python train.py --rope_fraction=1.0 --decay_fraction=0.557 --doc_mask=true
MLP neurons of a small language model. Each row is named by its layer, matrix (gate and up: input weights; down: output weights) and neuron, and shows model dimensions 64-159. Each number is 128 + 24 x the weight over its row's rms, rounded and kept within 0 to 255. Numbers have three digits each. A neuron's up and down rows have the sign that makes its largest values positive.
After each neuron's rows, "fires after" lists the tokens most often just before its 100 highest values on Wikipedia text that the model never trained on. A number after a token or word is its count.

L3.gate359:144152111101073149104128149114065131110094172127098124102123137138098150146158104123116115116125097147120139118129140124156125130132113189148114060172119159104142111159119094085105149118117123140173139159153141109084083119113142133067176135151143159096133155127161151092108116108127111130
L3.up359:153113161138144122134135164168126162155097196120130171119142124117125122139163152147099166199105128168094103111138116117130119196153120159129154093176151155136112153120149116141108106147141151145134095093117110158083089126099104125149095125119142102150105136162126119117159133105114113119
L3.down359:115094170105100142133123170138157102153116100122088167150087123136138130135164126108116117160149119172150088139093110143159148200070142114119135107138130137119085124156151135138130128120131145126097167087154123104102111156113110106124126075133144113134137145143125132109136103123124112118
fires after: "\n" 73

L3.gate191:107124102131100147102129123160094102165127134130113072143149168139120095130156156143158144121122074102127162173163152120160141120103163124159068125162117092153195152159133096068142168110157119123148182154155163120122129125119104116151124162115088141196152125132117144122140119132132155122
L3.up191:139132140123138126163145126114148152117135137094116137120080068134130125165128121133152138112139159132126102174104081133092107111135100140136150126155193140151094150155137125152120122097128156123111097127166140089144145121153142095112125120114141126071114138149144133113158148146121150102
L3.down191:104114115137137120070168167145105125133166090125105081131143153115097151138113139131106156131113089143134141103108174109135148123119138143136107120106073125159127124129126176139120131157136131135138161118116162151088137142109137130146152079134089162173159105142119115138129122119176100142
fires after: "\n" 46, " (" 13, " \"" 9, "." 7

L6.gate202:145124123109158100120149128126098127145125151167144158143148120159157169120075141125125161131152114127083165134130098072101108065155138108157129098088125184126145141141150162135140142115160137130132153120113139094116148134106140097104160144127068089117143132134108145140153143091090108104
L6.up202:105126101133183113182179115130108157131156163117147108125105128141131069132114148122131121118090121110099119128130127112132093105125159074118143101101166169167100126110095131117112130157151110121148131103130109096113134100096126120118157108104090105183176115190143095160111159114097116135
L6.down202:118168167149214110131125118132103122101133113114145141139109134170087137144099117098128157109112127122111131114108118117098140109133139138117151087119114170126140169090127141154093129134132096158121111139125144147089156113153128110115139100111116127117142127190124144146112144125098121091
fires after: " |" 59, ":" 4, " of" 4

L3.gate486:127109157137117128092133138143155115163143134127175131116131145130093179131129132163119100161170118131161107163154154109145125090167149149179108110127116172142125160120143148157172165153141134154109111146078136141134141092142173102103164094158113113116120114121130114118144173130143181095
L3.up486:097156146161123105135159130094121151149102119129129140082092106142098112163173134117141117126161139114140190135103124141125097105134096128134106116064152106129116153098142124127127124086146087144124175201136115106153145118103091114145110158174099145118118129114131120168131135169097137091
L3.down486:114095128155150121108093105125150161114127148116149189142119091153090136124137130123113143134071095147137124175197150103181181078165093124166078123130157147129133140141110083144145164124130115113114117109099110112142123157144111146113142067139139116122146109132160130106100137103139133114
fires after: "\n" 100

L6.gate310:127135109111113124104127096127099113106154140139175109147189104167095110142149128129125126112115129145083163117114075091161184119100127148132132138127065184169129104120119148157153104167137094117162101127150109121150110094115078139156134113118114135113097148134116170120113139120087123132
L6.up310:087107125117134081103070117096104115096104141136128110117147153107147114141119144178114110103187162172146116133136116118160138149136143154149120157126099121142123098159099159144115131111120138146144122149143130141143092136109097090115149126092131115145153147147087139099155124116152111099
L6.down310:163159108136147134088115118135138141119111117115134171152148141126103089095115175159118139112142158143087143135121156110129135125136162143105110137136129148139118115161169102145140158137107110088157128129140178127126109140114123095133125119118120118146124105113133131120102123163125165093
fires after: "\n" 52, " m" 8, " the" 4, " |" 4

L3.gate481:105152113119139089118174158150079127172156104122087113165140141186139108144123137128123138119117103106105147089149122125156120112105116140124089131176146123100139138111123159156130183115130131132146096116166130171122119135092141127140111148125132128139105119116136162083097110147101134167
L3.up481:151137124104141170098129168118119109121148110101106156182148133116144082142102151109153113061121137108126119132131131104113160111128132110085113112119144096087088117151116125150154149103126144124124117132129114134151140113131187110155081147157092108124113105128112128115141130136131146171
L3.down481:110150133126145096125152085161151170135149132148165083094135137144117173088139132130135105143123155146157163115133124154138134117125132131144122136141132136140163127119153105108114181145146124127139164116134125113092111137115088147148158147130102151097154140141123128136092139117098121111
fires after: "\n" 29, "-" 11, "." 7, " degree" 4, "===" 4

L6.gate357:078129125156160142122135112112158134097141121078118122139110134122125155154130125167067094079138117134176106140099157094172091131166112090147166148119114135100122174132137127134098133176153143102164130108151160133132150094122137135138139129124102114151135134100094136117115135150126193097
L6.up357:180170139167176121116154158135161161122124125115122169153150136137143163133122184114111120134144110076153132158155095147132094124132148106166118141109104125115116131156161134128134123150167168128140169120113137108136131156127101128106116139136113120124151117146173100110139133122133130131
L6.down357:123134108096163143095147119128194141120128133122163108101116101104068128099161080149150105106118131116118126127129160100164142151111141152105158143137140121148117118132107095165133141122141174108155118108119085151145104157148097111109147096120096162143152129138160104109185141132107086181
fires after: " R" 33, " St" 7, " r" 7, " L" 6, " D" 6, " H" 5

L3.gate158:146134108146070133145148140139124119133128158113098119130106146151144140147138123089103118097137166140163115120121151142151124083129135142120106101161154140138122133132115079150115147111155157102132190104079149120111107112144147163146155130179130135123142096119147105112104141081127111095
L3.up158:139083128150118094155160135121128121151121115125124182134145140131129140106148135125139122134148148147192119159131120154122151116131155132118116110147159146165132102086118134132149172133135149085136162073104114083142107152128136173168147140163135139118144125133150100104117117110140099090
L3.down158:163118119123190139141111148180164108158148148086133139119139093117128110139119137155176117150138124093150131130172129103134114152112139107137115162103151138095097105129145145102137103096129127114137099118132100142118172135143131113111125138122155106094153093110129097161085106152101131166
fires after: "\n" 47, "-" 7, "M" 4, " of" 4

L3.gate87:112143164087103095104149115120146162142099112131124119117127105137120125163156106156120140142127111103142107127125121136140152087112153109116107107139125171104130043081167089065115141121171171161145134160147146148097118152127143139133147152139115112104110151102156100127145147135104144168
L3.up87:078101168129143109167136131119137137139131132130150115152117110119112109098119132137156115098086127155161169131101107135090138100121145117138127092121111122114161091129125124123116135113124131153115144168108141101132133123119147106086145148138121150107096077107100129118193154155103127127
L3.down87:171136135116156127105121147125137112088121115150116158139160173123132124151141116158137140123128118120158131132127120116134122127133170116129140117139170118155095098119165141090155119173146126102141111113158135125180112105145131189124121151106124117140121154120105128166127124127131138151
fires after: "\n" 60, " |" 9, "|" 4

L6.gate104:146108138171172111128111133131116100164128145137120127187154123092125165137128104150103140102123149121173148099141140122138098158180145140156134134112150154128117102151147111065126109134120112088184141134154099130126159120130137146114102130156107063159135157110141126121083113107145156089
L6.up104:142088098181132155095121121096117137129150144078130105126129073141133152114137090108154133097149121151135175116136150139115119159086144136135121140123116129113128130109140161144195095106121127164138107151125119133139137131102142080103168113170119108151115145121115139142144110125132117182
L6.down104:140083113121099075113118116146127145107120137120152120063104168151158113156115133135123137098098111146110133148123151130114139081148085159114084098171086117156119123092162141127129117115164154127065116153128124118127100121140100153119118093123112141109127145151131149151155089109143136078
fires after: " |" 48, "\n" 8, " the" 4, " sup" 4, " tri" 4

L3.gate546:120115135174123156104118139161102115120094153137108156161060119157110152136142134141155126165127168115121146160090085147135106103132150110129126080113130156155147137089168124151165145133130084138151121100166091080096101121107089156142138125142134114144139108080155128150081129116095145148
L3.up546:129113164139126151112137139123060132105101111164116166159089111167134141107136137135135104144138183134113130133098134130124131095142159108131132122120113152160148164137204109129171140133115099147156143081132096084138081095097091159133160116170122116145136147094134123135144120114078177130
L3.down546:154101157203137124111139120154110084144116135190106159137144133130138143125140137124124143134150146145117143151154151126119128088110143118111142123097121150156114131124167127160152188138145095148126140110134111136166089111083109118113145146135123126122132084080131155158110108093141117094
fires after: "\n" 95

L3.gate361:136183124148133133118143150165084131096091116159113145076133096138084145122155117182162118167109094087120146141110118121141158123144108146128135127083151170168140135157166111130134150125152094103157098159133117133146115149163094146127100135149126129141155126120134179118079122118100129138
L3.up361:182104166157103120118104141153104122101122122132111138097100154111115133135114134158135123150165131117120167140119120148153122099103125141165199169093145189097135112147125106115133135071118118132102108091156110157121093125151146136095144154149131102116124144132143158170118157138107141097
L3.down361:123140159147100102138079097130138140105100107148115179102131141149067130153110116135146085119115095103100154176146121079118157124109123158116135106104150113132130143079144141160121183075138138141145107111121101127128173150108075164143097099116101139117148127113153171108096119108129162124
fires after: "\n" 84

L3.gate47:099080100121135126125114114126093157099134133140130144119075118146132085133154126121134106129165100097136149150184145111160124160139105148137113131132124112184181121138134170141112154148089128178129102097141110167113112148112099097118132117142121086142121167139115117109065148107149097145
L3.up47:089119156135189125142111135140103130115102108147152147102090152086114117146184140118124124142135164105117127172164133097150155118115091148150111112111126142162107140168136123140180156139106108174124159138123152121151112124111129099118158136153130129156178134152102158069120165154115122132
L3.down47:106132125135151158138127175145133115120123116130146130160156116081098148096143113149112126145107158137168161146131127163170150131155154159139140117158142165160116161119123082184160092138143127129177150111111084116158124097105121174130159119154131135118097092147129144154094146138139165157
fires after: "\n" 94

L3.gate566:086085130169088171118126158160112120121155187166081143155129127100113105095096137160125117132115114105123146117170093134125149121142113158103137116118136115117106141154141106110112098149139116116100137119131092108132125152126157137133108128130151150116129122119127135132103130142098116078
L3.up566:142132151148127125133123094144157101143143179141104132141105144125131128125136117147106113129130121139113143100115120163121134101155104139112135105155141070132157130163148127118101087099163164145104118129084101133164157094092168137117096136156127137135124167162156093128125183113110152088
L3.down566:110176122136170145136114102160116108145064098135141137124159139159130107192120101118128109121122142132140180118192154151094133145152108133138174112135115130130110123149131132135115128108146112125063134122102155128122157114106177114116137136121096100106163174156127119100106154073155138094
fires after: "\n" 41, " |" 19, "|" 8, "===" 4, "-" 4

L3.gate122:110107163143126146109132096139125117140140122166141116128074142081103130161122095155161122142127138101132120129162116099090108118155164108124092157155160151154129120089168162102127114107126140099168142140103112147158137124131121131119117081108159146144166117139171144138141123133099064160
L3.up122:117099134127140097114127129120125158133138160130132125169129112116141107148114145137122152117144097090115109112110103156121150085115141149161154088112172081141133119118155118117160114155078131137142154122104083106159155140117154129103138132143186107187140115124142122146098067174116100117
L3.down122:122115152125107148126130136173159113122157152140153149101131108124110139100158129132149166136119146091149180140143138098110043158136120119140133151126131166118146128138146141094106124116161102109117095122128095126152144152144108130108167071115145183153180169142169154162130107108064064128
fires after: "\n" 91

L6.gate231:143139106099099133151169138132115129179100129119126133124134097146163120096112126132119159129166118116143160103124143123137177124172126157087125134168154109116128110133160132173139152139100172190120098136112108175117132103158112164110156078115174140103115143140159096141155157149101132146
L6.up231:112125133139133099138105090145138173115117153152152105156096141080105158163116088104108114148117116144130101141125108147140153130106110116111097128109154141142102108146113121148124123144137145098126171166138149125156142146106100136138090126134103101165117103065106106109108143136142095114
L6.down231:161089162095112132124149101165055092110151134138161176140163120130104145121121136135091148129121146073119114105129126114164102151166124124139111120098153112126089123127194134111112139137129140121126132130125105134113139156091164136129058137129139126138138101110152106106099134107142174141
fires after: " |" 30, " M" 8, " " 5, "ox" 5, "all" 5, " Y" 4

L6.gate145:161095173137118134164122119144120132097148132143129148127092173138123153099135154131102121118081084121156112168127161083147123093130136109154126127128121105149116130121161111191166152140120179140142081160114107153154128126089152133171122144136161120142118136156160153129119109106143120097
L6.up145:142117083081144158132118113143115123135143085167151158113092157146159145155095137135123112116086138171106100134120132105136131127168102128179134152138146089134139132111134150121159137165088150155171123105112081145142154126134165154157140145087113143124170089159117142148128071130137134136
L6.down145:146137115120145153109144147120121108132102131121151109120134145121115159104150115166149135152125102122147147129095081112141161104122155151081133121123131149110101067079138100077138155090158100114119094166122095158087148146163097178148154130086119146125146139103109104144119130119116092090
fires after: " |" 36, " b" 9, " –" 6, " " 5

L3.gate263:115110141192130166118107163113124188134096105128136155126149118179142132156105139095143098116136118123109122137124133087140095133113098137110144144140132077091118105108082109098164180128174159105166130148137101135128158102126119101096105125132132122122122116109108153123149152128130151088
L3.up263:113130124153112138168080155150122169148106139152138149126113080138097151186190141080165106147113134132126121137154093131132136116151132134098153100149131143153063113131136135132136140130123164142139122139131087114133143147114149078101140125109148132104108112141121127117151114118120142115
L3.down263:123102131159113168061125153158146091160080126104136133137188121142143105126104149129123088129131125193141092147137142129126151126102095124158129135151133164089116123098094132095091141109101089107149101096124108097129133108151120045124123104121119103146136111173113155137119126144104121146
fires after: "\n" 27, " was" 14, "." 14, "-" 4

L3.gate21:140152117127091090139125102108150158155146135124078119126099125156106103165151192125091162147144102114126137162119126145151128120131052130114093136149142112150183129102104090145140122120167162160106142145132172102144124125124087159122104155130087164109133146121134113164151159147102145104
L3.up21:108170116092101114118152095136134144162159101132096117121131110091129100150171173055115155139143120119111193145138117170138120088112098121095062121145136085130161102159152123133134151110152135158119143163107152098126102131115151098118112119141143166133153077122146110092134129144109107140
L3.down21:126162122111147095152081095104123127105141150079080118119135101101157128158148153129125129105134123131129119182109154156127142120152122159147071096135123128146155107137128157133120152111158123140123127111160147152127125152123120121064145094110099120114179125151136154150135130084160137128
fires after: "\n" 65, "|" 5, "." 4, " as" 4

L3.gate423:078119131097130125145123122124104123129133095113121129111139154161145097135124144090117126102149117101133103124150144164159082112146154116163147089107141113097141128102124146165108164146134130172138122125131137147114105136117112134194096128149112145092113152078086127147144114104135159109
L3.up423:121070154119109165146099142171116124185134155116156130126121152170146124149131107091144142137134115153130094156126129091130112113148117117176114146115142118122128159105111160114124118138120100122122063148106168110124121142195102114098102166102154116137155121130100146154143113139139160123
L3.down423:155154139154104134148105119137118138115099079147124101095149136107161102125144120147148117122079140112124102149104186116115115121106151156116155099126152143124145098108140141143106118125123121138109118140144097118108151124082080118175118143143120098110101144116123137141085137096118161121
fires after: "\n " 36, "\n" 7, " Gold" 7, "-" 6, " he" 5, " Silver" 4

L3.gate285:130153127117126150119132132145131121137152132110180093096161134126109117148093097138135128114122100117114102146152179149075139126137136126115135154114157113111108141155069118165115140138140137130108106112142130144165147078160115158132147159156082110183099135137119184150108138146139083110
L3.up285:131115144078124160151110138135143144144136125146109130120101125144162116149149140121086134124129109113083103116157162165143120144107152116132142142103136134127101125156128218173113148134095150146133158088126105107113120131136123167133101138133122138134130136080070126101090150124111159125
L3.down285:136146095128117157142113105146123170129145097112125115114084126073138094150138107141151132144125142111111145096114134107132151132091138172112127111126109113153105167108115147121108173118084141178096182111131089127140098136110101162122112139155111123060092132103152108155075173109136143134
fires after: "\n" 53, "\n " 14, " Preceded" 4

L3.gate394:104094132135104139136091121143119130115132135169104101150098092135174121102136117109113153134150116120123145110167157131107121121106157152099127112102143119103156135143091149111117111133136133154119142119121134147098144165121152113150142106137122103108097103136106183079152151115129136128
L3.up394:134071124102074081157112132126124159088142111127079110155130122142117120117130110120156162103100088146116149106127164139099118107114158115110128130149137111125121105147088091100113134157103190112117127140138148150140143138177165109124093112100080095088111173157143154115109138084112156111
L3.down394:159085085111124079143127147164131166129117123123123134105147158116103127167132119107130106103090101153114141119091139105155145154162150139134097124152121125128149120117114105121097144097124108105139118162140111133112135096141110084177116112142131104146106114155151151102085132139133110122
fires after: "\n" 62, "\n " 37

L6.gate80:140117157115111146087114139119139086156121152172129133137130113142132087154126135139093130118126161107113120170117123127096120087150135130179095075133085112129121104115144089148113136134166123147156101132094116134164113159118179089125132134098097152111193126142150128117126174146149151152
L6.up80:141104116133179134155112125123122125093139163143141155141106117104130140087067090086110127109125134127076137127119114114134128102115143120123160118114131122130145165166129171160121154177125139138144107149128110084143134080130082089138175121148129102154136169098140111114143119152102127123
L6.down80:126108116133140169137137114130113101153130112132115145086161112140117146141119119128126147131121100128151140112123101155152128141124128099082117150134149144127137107121160077124084120070112122105130094112090116204135135089167159067145116145133121098141168135140134134153150135105098108167
fires after: " |" 67, " " 10, "|" 4

L6.gate177:113086132136144104131117105122151110115147162166148138141164143136116144159119117149115142106146123149111162100135088146104121113149114146110199141106100137133179149136147142172127127121130103120153141141129127122096104123126145136123148090146137090115171140128089066172114170146116082121
L6.up177:138157163148134128143164081099172134146115155124102146132086131120159123133131075149107140138148116069122101108129094155140152096107108114148149104128114116130144115111112147132179131122105134147157139092107109150103122102063153118109125149115098133063144161116131130112158131089134106097
L6.down177:132118125120129174145089153169088112129115114142165158147129131117134159132176153137088148144128111161114131081103145128110156150135091138097096133158111145142142140118157102112142098127162073149129148113154116125120125197144179133127140126140140123145149126125119097136123146111139111145
fires after: " |" 59, " " 5

L3.gate52:124138129154092126114169119180100113134087118128087140129081105118149093109154189100093135115114134146116162124125092121090123113134091138153130111114101123134140148110146098089145147157137126133122131113129183114134173130093146133145085154129090114116110118136138109147137131129095138104
L3.up52:126120156166099150112154112155138133121128137112158152144093146101153102079127203128062098133118163140137154172116113132115122127145121159136159161146056127153119112127148095115178106136160128119140094129148127079132112081142170129164101144105100139096104122133124094168166131142094148131
L3.down52:157151138145119144123128087127155118173124127114111178128111118121142144139126182102141149115125165178095125151097161080100149123161112106116111139137095155123132125137126122119134166104117115104119138082150096150142186154099112130114104123100100129085129073132111154113093132160128105126
fires after: "\n" 27, "==" 6, " c" 6, "===" 6, "-" 5

L6.gate401:102132130133100118119112113147171131140114142117122178106115129142141194151135094123104096158130101113136096099134108094156127142142111124141117158130150150128130120119151130116136110150115140152117152139112113094167152137068157147121124164101104124098125106113102162143148162126103094111
L6.up401:165130135152116098122103114141146095108139153113115176191086142131139135120116110141123166176126119139131132110163119097133172127137107154156096136119116107115099123174129130121110176132115164148115185098150097097139133090155124106112152112144149100179126119089137168114139130147125155109
L6.down401:125148127099177143109106118103109102119134162123103116114169122104119161097124113138136141073142153118134197126154088103118117157090129093095162127143131110126160136108150169124137123131156101109117166154148178117123136102136131136121122125085110090121099154120136140132110115112108161144
fires after: " M" 17, " H" 13, " L" 10, "M" 7, "em" 5, "p" 4

L3.gate381:099103111155136130118089164122148156120156134125098123089091158158174103101109209075155113143113117122132092157141104153120124089121114174130159134076124091147135145119159145130128168153146074150158105128110158088097138131116136112171129134131133146116084106108150109113126143120097133139
L3.up381:102097109130137139123111151116134133114134095104103136128105172161148122131107195079120092136134119126149109182170101113113093124143082139141147143109110126138132124121112165145121171144110106158134078138102112103088146148085110123157137155155160158117077095104109097111124115100091154120
L3.down381:093112149129148097126106137122132143115133126180121127089115138103095123157104133137125118106097123142113115133133134114136132090098116133103126138149114140118091083160160104118103159100124115164085168097155144145089120149113122134173078123088117141111145100158105110149139110132107120133
fires after: "\n" 54, "." 8, " |" 6, "===" 4, " 2023" 4

L6.gate395:141106140145120098124136143065155099106088076106143160142096141130147118111165075130162139133123119121124141116109100152125141151092088128135149106116159131095147129117053126137161150109155106118124125151147163119137132124118131169139123102143175152155156085105078102074165160093134119113
L6.up395:152143153136170129114105109106103151132133135127105114119162095101089111145120126118162160096118139151148134101129190113115120139108097108151109136113169120126093118133168106105133137172139136132150126116130131091186156139115114116127080101069120113176103122077106117133121142183101156082
L6.down395:115108154156151124162147116126059143091102130114084176183121149135133137108118124148151162154110131139096097136096105167150111086168125121154111143122111101110117111099159138156101155153132130157150098160145131150141132129128119158140078106147141103123126098130129167128144157137097115117
fires after: " M" 15, " Y" 12, " J" 11, " V" 10, " T" 10, " N" 5

L3.gate440:138197100120083131125082129148093094160148180088105122141136139158121139129107141098131098181138169145131129159101097115087138145114141124141151122159163168139138112148123076131134136092110121131130098134130143131124078154127131109108106166130114090082104121107121154120120133117142131086
L3.up440:133181077109096117153108121096131120109163122108065140089101125169116149146100154112136144130143121110099181095129099143105116072118114125148139107160159125122144135142133062135127161124117100121153103175092114127094115160125116089128108144158084156127109118122121134125146164133142146101
L3.down440:127147104180121106134110085140136101132146134121132128175130100146100103162112142082111106127100113122118162109197139113141173092089118146124118110152141133142158117111127131142126138137098107132135136130130084121173093150131086114119134140141128122143137179132117132141101099086130111097
fires after: "\n" 54, "==" 9

L3.gate606:110125126144178101159122140116131111143093149116089141172099128151124166135090162138179131081101135112099110127106080145112076103098131148156165150135124119103150130104125127135132165144151140152160132166153184107098126121169145105172139158106115127121172129090147131095134120154132146148
L3.up606:141125162143147117133120176123102118150149117114069170157104120125108163105136116127153124133106163153097120121102074128124105103090137135201132146163159083147118127100130133112120162170161141160145112170140170121100102138143115126165130167097123127110135153129139149111149102162136160138
L3.down606:151127142110110101115141113084147140118136105121127121129111154126124139120170139151108144141132105146114124155123158146098117096168148171105145164099138126145095170117118116149130167088152121122128180088123143135132167134133173115101101134143160160104137102170163112117107130147082175165
fires after: "\n" 46, "self" 6

L3.gate619:101126141169133104156131133147131103120115135087089116090127119112140125159129100134121103165109084107087144126129127135120145168134147148130125092138108100113152115163118099120119135091108106078140150095169156131115133158133108133137116127113128135130101162132134119077121147150116095078
L3.up619:122096152174103090128094121113121114081164132139108140085139106144161105176143124129083149126131070142087127090142150137148096138159146128125123094128096113128158104160096132153148141176093135090119135071193126107114142092116125149091121105103154141129083164122119134137147160116160159122
L3.down619:183110118082107125106149066146115145115119133098110166113167121161130107131155136093173124160113145104125149158099153152145103170148159109107103159152122119102124119096141113099118143082187136164127100097118094134156100139080154117113147181128131143087111112141126125142105098141139117126
fires after: "\n" 41, "-" 12, "ep" 4

L6.gate529:150117125120183123150104147116130145095091133135164109143134131126126088123094123122148174137147124134146119157105094074120109106107136126136139148131098143160154122094148093142141100117139106121130124123128134109115169095087073145155087138173104117130128161130130142158161136149149125182
L6.up529:106102120125182123137118097112128110121143143174092130114129139114116136146108105080092164119087116117100142119134153130101153148121120141131143097129179121183133147113119110119127208137127121119117158126121132106097143101109116107126107145140090095109103111122110126141091075176115162068
L6.down529:068133135146143165147141091107101132131135155130138143072158135148112104114128135162154135149108072111112109165126107129167126049124164145135164159103130091141083101126146096139119139135118106108162135126135132171102127102145111143165135146067084129096142097153115147105129162090096119073
fires after: " |" 66, " (1" 4

L3.gate458:132137172168160121115095127126104093150140138176131144148096126153108123107132160091101090118131131078143116148204118129113142103170134150175128147141139113113120148154134138134121109126152169146115142124106136111145093137158073108135158133169115176176137103137104105152150154149112126083
L3.up458:150123149147128140106162110118125167186137160161088162147103114144134097131129159098131133159139107102122130085184097131126137130126135124118129116121170127126132149081123158135124119121158142162145143147100135134135162165149097078124134129133094110130121119158140117173139090139124117091
L3.down458:140124159159156088166081107146103113099146138140115161155126127140092111128134142136076071089109162133148094135188148122124069105171123132126117151132171124098170136127117111135110071117135145139100133106113133139092122134137115077132124132104140137143132128150128078135152114124104115119
fires after: "\n" 55

L3.gate62:127103131104100121097120161104036140154096107136135140123168121137164138138112139136110097169098118124142150169135148131137117141153141143129116093159106164096092089090150069099112101123154095120145110148137144101125086141111136086126135109099102087122146137127163143154112116098140110109
L3.up62:093115141178158117108132100125113131107140117135161136115123148097163202138132163163154128109109114144149136117130110145118122138145112090143124072141156161139129081156134158119116134147113107143150125145124159125121082140077145136077143106111115128179140122159131129146086138125137124149
L3.down62:089127157112173109151145135107117135147129125094113120137150134141148123107138112134147093127109140125178086122099143081117130127141172090129134134115146102130122142133104127167132119163106143107116149100139104102172102156128109132119110151147116142130134151129117102131145136115113110143
fires after: "\n" 97

L3.gate304:141152155154151086101122091124095130133126152159103138149114177119129118111139144144155130124096111124123154151149123161090177094065113110152167137138124097122166101115113132137144143142098137157096116119120081138155187121156114133163102151134077132113132099120111122132142168154109144108
L3.up304:129133170171166116152121129083083125111102151158101119119131167151160141116126135154126144123126113135099168135097136143110144122091130113142132158126107111111139118122134059146149137135089137123142082129114123142152147140145081147139125125117139150155114100138144151151133157155124113093
L3.down304:103127086114114137110135132151100125092097126185138108117087157076141113147118106125136117152107133125125128129119111142122124115118121139133155132152097175107138124127149107197124100150118132147128051106155100098111142113108132127186127114147123109111069130145175143118113176139163179172
fires after: "\n" 29, "|" 17, "19" 9, "-" 6

L3.gate457:148091104142107116149100122134137136144130158128151144096137136130143158145155156133141125164104107150134120098123117167130170148125105144099189165152095151116106113149143122117135099131153113115122103138144148111130070093141147153136101095099126101124118189126149133142167177103141087161
L3.up457:140126097132118080116097140145130133143137123150130103108143094111123145112138156131175111107114116115125148136141104150107111134136116081141164132094144123177164154142138192154161166139104153102179127108138122115174087094148119157134153113102146163100110171125166091120174116151143103183
L3.down457:121112147173160158108106089088135141129119103111135161132091162117129120137107148150108117144137128110115065116148185105112172129140139142126116145119096125126148102141177099163112148129122130148117098155124149100137146167147162117118142137123137104158173089097133141130079110140110110138
fires after: " |" 41, " 2" 8, " 1" 8, " 0" 4, "|" 4

L3.gate467:115119151158114137144132121149104144088146107126096131097129112129109108108148169143146139134126103119134116111138128147141142103121115119095114094136168118107115150135118115149142146140130128164100169109100120122120147128161132124133122120139119131126086131170136093143145131076103114102
L3.up467:124137131111099158167096091125124131120138105104163141090197128173142140156145149144110131131133107088124125132130114127134147133124097098124110121057126092143092121152106164180089122169106124159144107142139083140115086140083102145129140109135164135092153125119081093170087124085141144135
L3.down467:117136069099108156122087103124157062093125117099127112095130106125170136093126095109101079129131158183136087141115117119122127156110129141122104122151073152122119107120158112115117134109148120098114165111145159109145088152130156099128127110116149140132131144173120166131137123138113159136
fires after: "\n" 21, " medal" 20, " " 6, ":" 5

L6.gate506:149124130125087105156159112101122137146140152131130121165113129179090085133124130119153103150117124144176140097126105158114095122129113132126166142109121148120141175129161117136121173166137145127093142166149092160140144117125105123124146139150107097167155109143129128117104138080124138101
L6.up506:121128116155107109124112109093152087119139139149141148128111104150122121131080132135118089150154110159092122111137115161121139106113102129147134168160158113134105117114139103110083115132137084141102127120159115117110105095165125104088166133180123126196154116112157126138162131132093118124
L6.down506:134130136154163120128092108159108171148132120114141145086119151107122121118155123105114127127163112118127097101141155171154121102123132108120107101119122152109131147113105132142170114122130140115133131169138138117191126126161113116120117120093099106140152109108075110138116101126140139127
fires after: "\n" 48, "-" 11, " |" 7, " al" 5

L3.gate479:096076120094115123130130154137133089156107135095180126126151129104159125091168107131166132126101125102087117131119097125132134088146182118108138166136132103147138120110114140141132107142089092128133072155140107164098103102090123143093117149132169140120137114129100151128150107118101108108
L3.up479:152118108110144147093149120153130117153113141156076157145118097099194117129109099104094163201118091152109083070130095136143121154134097171115106166138130109100127114119137139121122103114149116161108126125106096176143134139124145132117109064093129128156126127192148106138180073111134112124
L3.down479:128124130112109097141170153140139117150107151156088133149130124111117126117092105159143156137106146116147132135132157096152113127125093096108138096124159133167153161149135129152088118120105123143132167125106137149079133125129136120123100092108199150129120161155121125087163164126094108161
fires after: "\n" 71

L3.gate560:147134163147139101126120140124141105129118158150137103144126115112128108166105099182095107144088105127147093206134136150139122115158124154097082156107132121147153097131145084143145149128116163131162142079137088110134126097075148120124157114149106147145122112122126149109103140080117133135
L3.up560:101169097139147112104115093131149149147114098122131097168120075100140114199138104072126129107133126115138115101144146131159072179128120114115145144132174123123099101143155155130092139121138078145136130173165108138134131124067105127095137068148136092098164139144153104137154123127125113134
L3.down560:120141091149127144127126157112119076109136144142110122129097163125145169163133135131076142166104128177153120146079123173149177086134109116122123115106121136150122144153087152123101163156126159164138127082096114112122103123118120125144131157138129144151116107128115136132110098089116126108
fires after: "\n" 47, "|" 4